config = dict(
    num_hidden_layers=10,
    hidden_size=160,
    num_attention_heads=2,
    num_key_value_heads=2,
    head_dim=64,
    intermediate_size=192,
    vocab_size=8192,
    hidden_act='swiglu',
    norm='rmsnorm',
    norm_place='pre',
    norm_eps=1e-05,
    positions='rope',
    rope_theta=10000.0,
    rope_fraction=1.0,
    qk_norm=False,
    attn_scale=0.125,
    bias='none',
    tie_word_embeddings=False,
    parallel_block=False,
    init='orth',
    init_std_qkv=0.0449,
    init_std_o=0.01,
    init_std_up=0.0449,
    init_std_down=0.01,
    optimizer='muon_variant',
    learning_rate=0.00158,
    lr_mult_o=2.0,
    beta1=0.95,
    lr_head=0.00347,
    max_grad_norm=1.0,
    warmup_steps=200,
    schedule='wsd',
    decay_fraction=0.708,
    decay_shape='linear',
    final_lr_fraction=0.0,
    batch_tokens=[8192, 16384, 24576],
    max_seq_len=384,
    doc_mask=True,
    train_tokens=140100000,
    max_steps=9370,
    dataset='wikipedia_en',
)
MLP neurons of a small language model. Each row is named by its layer, matrix (down: output weights) and neuron, and shows model dimensions 0-159. Each number is 500 + 25 x the weight over its row's rms, rounded and kept within 0 to 999. Numbers have three digits each. A neuron's up and down rows have the sign that makes its largest values positive.
After each neuron's rows, "raises" lists the tokens whose logits its output raises most directly, leaving later layers aside.

L6.down93:498477503490501498486530500496487507525485518525486491494483532493513468477543459499526503512485489499484539471494459481440475471517489478515524511489494485539513502506521476490492498493450526502474515506505547502487518527472467529495521531488493494458510455511495486457500508499486488525513480481482548474555504464507498535489488468495504512488473510493515473481532481489633522467548524480515513492500486465480471508554502500488509488484578501465509490517505516494479532505503510
raises: " ", " and", "s", ",", "-"

L6.down86:510489524481450481469505466478474526484526472551477529483531490517490535518519487477501492484460474513465540464514496502446488464488491506482530523489494484518520523499512494513498545507484490501501548500516541467473481532515505493513520515534492465508524474510499529486500431509435492524505472480474504536582462472521537523484522512506484523457486503519467508457494471495527496473519520512482449513473521499475462541515489493465470511476535503497480515499477513516540488499493512
raises: "s", " ", " and", "al", "es"

L4.down39:493505550509524482500496501539498508495481476481476525537505467452450535543502471474455489474512520451463516520465478429460532466500510508485503529515477485518499469559520483504482485485484468511510494499500478512496477512545470526496511500486503568519546507472533478536486532505480457503497485464505505505483454497528516476486485510503499530508487514496496502509490497489433522498489518478487500504528506504534548540496458478509540531488487467451498536473522491529501500503498519
raises: "cent", "ploy", " mm", "lov", "pl"

L6.down138:502474483499431529477502484498529545506523497528465506477504502510486497514555458525482529492504469500473526524474486493494494447487492494485484496481527491508466534482568480511491517498463450493501528475484494447511498461495521531489475521517461520487532495492517449483540475469495525484497501535489485479545532499497525473504540514496511516535502447504443495471475506481464531469520513492492460521500498462478484507554544471494480468500478518523514467517516516518507501518533525
raises: "ical", "ic", "ically", "ised", "ized"

L6.down8:513495505526478470467453482533468471468468501502446519481472500485507451470472501470484515516487555489499484435548486491529486483513501494479499510545512510485546515493472520560480507508507514508503514545494513499505508501470541472453482526490517513516496496528479543537497515501460479472458520507483537471521464478514544507523471498533495515482507492537481443487507510490547499473501527494503537513463481492517494478459487532508531501438521505511477489519496499498477527492546510
raises: "ly", "ment", "ed", "ably", "ments"

L4.down27:494485539502496533506518541471520493491480543508473498480547488498526535476471475490525471477492550500509472501530505496497512492514504468509502512467465537498509516463471505449496477482488518494506520434488524524506508492512468540482518484478504478496501505484493532476494541479482500480514520500473533499567508524496473505499520490478511512509490485531529473489519514472559494511553529509480505501543475486498509531541537512480475506465578489497489547506510522497430558465512488
raises: " ", ",", " (", ".", "s"

L6.down107:504467506522498463497484492439500543493530490540478558514502430474471460533514514499509487494483470512439520538525493470549502519487467562486491488471497471503516487493516483567474485517517531505522484534457520494501540497472539499497487498498524488509504540513490498505458532505489496488513509499536453485510484492493509539521508482529492540499449488507494444490490474511540518494522502493464480494468493462472501536512514501502513522494493525500448460524504493532493483478479490
raises: "ations", "ation", "ing", "less", "ator"

L6.down156:517498533474512567452482505493511516462486482517484512484529510474487502504521495486482489516490490501460482493526470522487451467467540529464483490482523506507514558519525435499486511513460500475512524475495509491474474500515483485490516538496443523495557506463483474469502505458521534555492553479512490499546527464503477480504505510484490527504553488474498504482492490521515563561480487481463484495523480511479493507488501473514478496539488520501517495532497479529530517489475539
raises: " ", "-", "n", ",", "1"

L3.down2:478475515482523505490520496468505475485491468505518477513455502505489478519519506510502516494494520507498505516523482492539468523478511506487502504525513503501584489459504522497483517498519490512472517452513499512522496490472454473505582541480499467533473442476530467516496525527493482486495490499523485566538484461487516488493513479531513540523521529471485498482563534492538522546520508483450500477471517481468505479445488515516468504493477510532471535496461473490510506528530489
raises: " their", " the", " it", " its", " they"

L6.down12:444497476527532501539471471482552487512488509482576463508506489499476456501494504520493531518504490500499519480515469499468477504458520536492512466538511501540510525487500503492453486505498453512509531517514486475493503494506508527506495454476446505498500504473550502527531511491466505520493533484503506475549488506488496501488485476500470460474513517492486497498475486506468510549490510543508501544507451471534488502538539484482460471506585510501520482536497544494487481488454494
raises: "-", ":", "der", "==", "bin"

L6.down74:528503528535505489485515504438514492496470493528524508498481530496537491504481475481503480520505478486489490512476492496509492500519506510509506524524457453542507541516535482523444527495503495507545493509500510495514510508508466484505491502496505450464516484454495543471531555485499489510458537512514521518546512449488486536500496443468527535474484492464463498520512482520559501526499522564514537445497465497426461502490496486522487515469532513495485516529484485486502521495507480
raises: ".", "s", " of", " in", " "

L4.down129:505485501515504510529500506444493498555523510484488480504442529483507548473503497498435480471498475485503513547483476509512499504462493487538515529458493499525513427503532506484494488496494476492492519543469510476473468504501479457497485505501475472500506465472507509487506494530490441518460475491494506465521512483488512515497535543510557543473508526456520490509517504525507494553576500526527559513496471487480496455509500530482487488527498510494498474487514485448496493501506482
raises: " later", " after", "cl", " ago", " earlier"

L3.down188:511513505463499495480494464461518522534482496492489540469530506515501525486514512506483463479490525534539477501495505485507490496490534467473497516491457501524510507540490493510491507504462461509480519513494499518513495484486486500491525494492471463465547484461453520505519534516502538516472539494437542584561530503494513495498532516484523451505489516498505484473510508520489543506493524532468497448514470441455514525530505477513513489467476500511481493481466531490492534436508514
raises: " |", " ", " and", " (", "."

L6.down27:454494492461543528513539516503501518471476531548509475489547490507538513522484502528499493581481509506462562498507524470480543497515518482472500509509475506473505496444552504528496460551530482469528496488540512504520526497460557502504502530546487488500487554490498510513507525494551497493480525474487503487524468510507534517483450493483515510496504470490496520497459477504525522461518502501460519501478526473490490504557510498495516499486509501495499463504514474521549513506513516
raises: "ated", "ious", "ous", "ising", "ized"

L3.down169:493527568500510508488477494443472552500522516483498503479534503457494520516503496494503504546459507466525543510528508530493505483525502486499478496464499466485534495458532492515492517493493484476511521504510546483516501497479528465518505530498468490516525447537499516533563500503498492492492519462527498509561513461473469546453447513491464479484513480460480482494512525476467486502496490473522482471486498530460509538533457479490485471480491491498462495539489506500512518502553529
raises: "ation", "ed", "ations", "age", "bil"

L3.down48:507540477482508471509475520500496529544472526536517538492532535519497551501471518492512511484560520516492503506529543514528482478428490495473516501421509497504510478481528491523505513514497504466502469533541502489496486520457509488488485496493502488510505545478484522491487488494488494525501503490466499510424526504518505481469491478523484482446512460463497493486472489526490526504493502490468512543482505497488451557529519525496499505527506477463492451489517502465476497551446486
raises: "ster", "ald", "its", "ities", "lies"

L6.down176:499494512482493487484495482464477509519523496544493543479532496496504490492524480472537525520425473527489528502487489522480501486501484463480491518518492477520513574535510430494466505485484498512497515538510489467516515495493474534483513475510448494475507459484498508499478490496505489551527539483484497482560472494504473536487532533460471524482519530447497504485491522526532472567525503502486472472486487477512478520527538481484462515500540536503498483512492534485507543488505534
raises: " ", "-", "1", "e", " and"

L6.down101:476525477498513499482520501477492522510516482489470503485510487488498486506520497506477488534466505542495553490427522547501509521496511485505493482553496510491491503463509542544495536483505481475538472531464510484497493514537485508469510506497507494509498503504493526499498539504544475520529517502501479510567523505511486521512515526537529564543505479538508492475538536552545538561519494510511543484478498503491479487456480544488487500462488509540485490520541533486497537507556498
raises: " its", " the", " their", " some", " them"

L6.down10:488496528484487508500482454445492489573504499503484545483482481449507500529507500486517492525485500472481521475511501510489479486504531512492542495504535479490517547538504491478473497488506460499526550502500515454500444498497477484478474506525479506491558492510484459475532467484471504482534526489473502543588488430524469506507494514504503525499487499459477473496515518502499493497485497522496467478461461499475456485512487523480467495488527499496495466478446504511532519487479537
raises: "s", "-", ".", " and", ","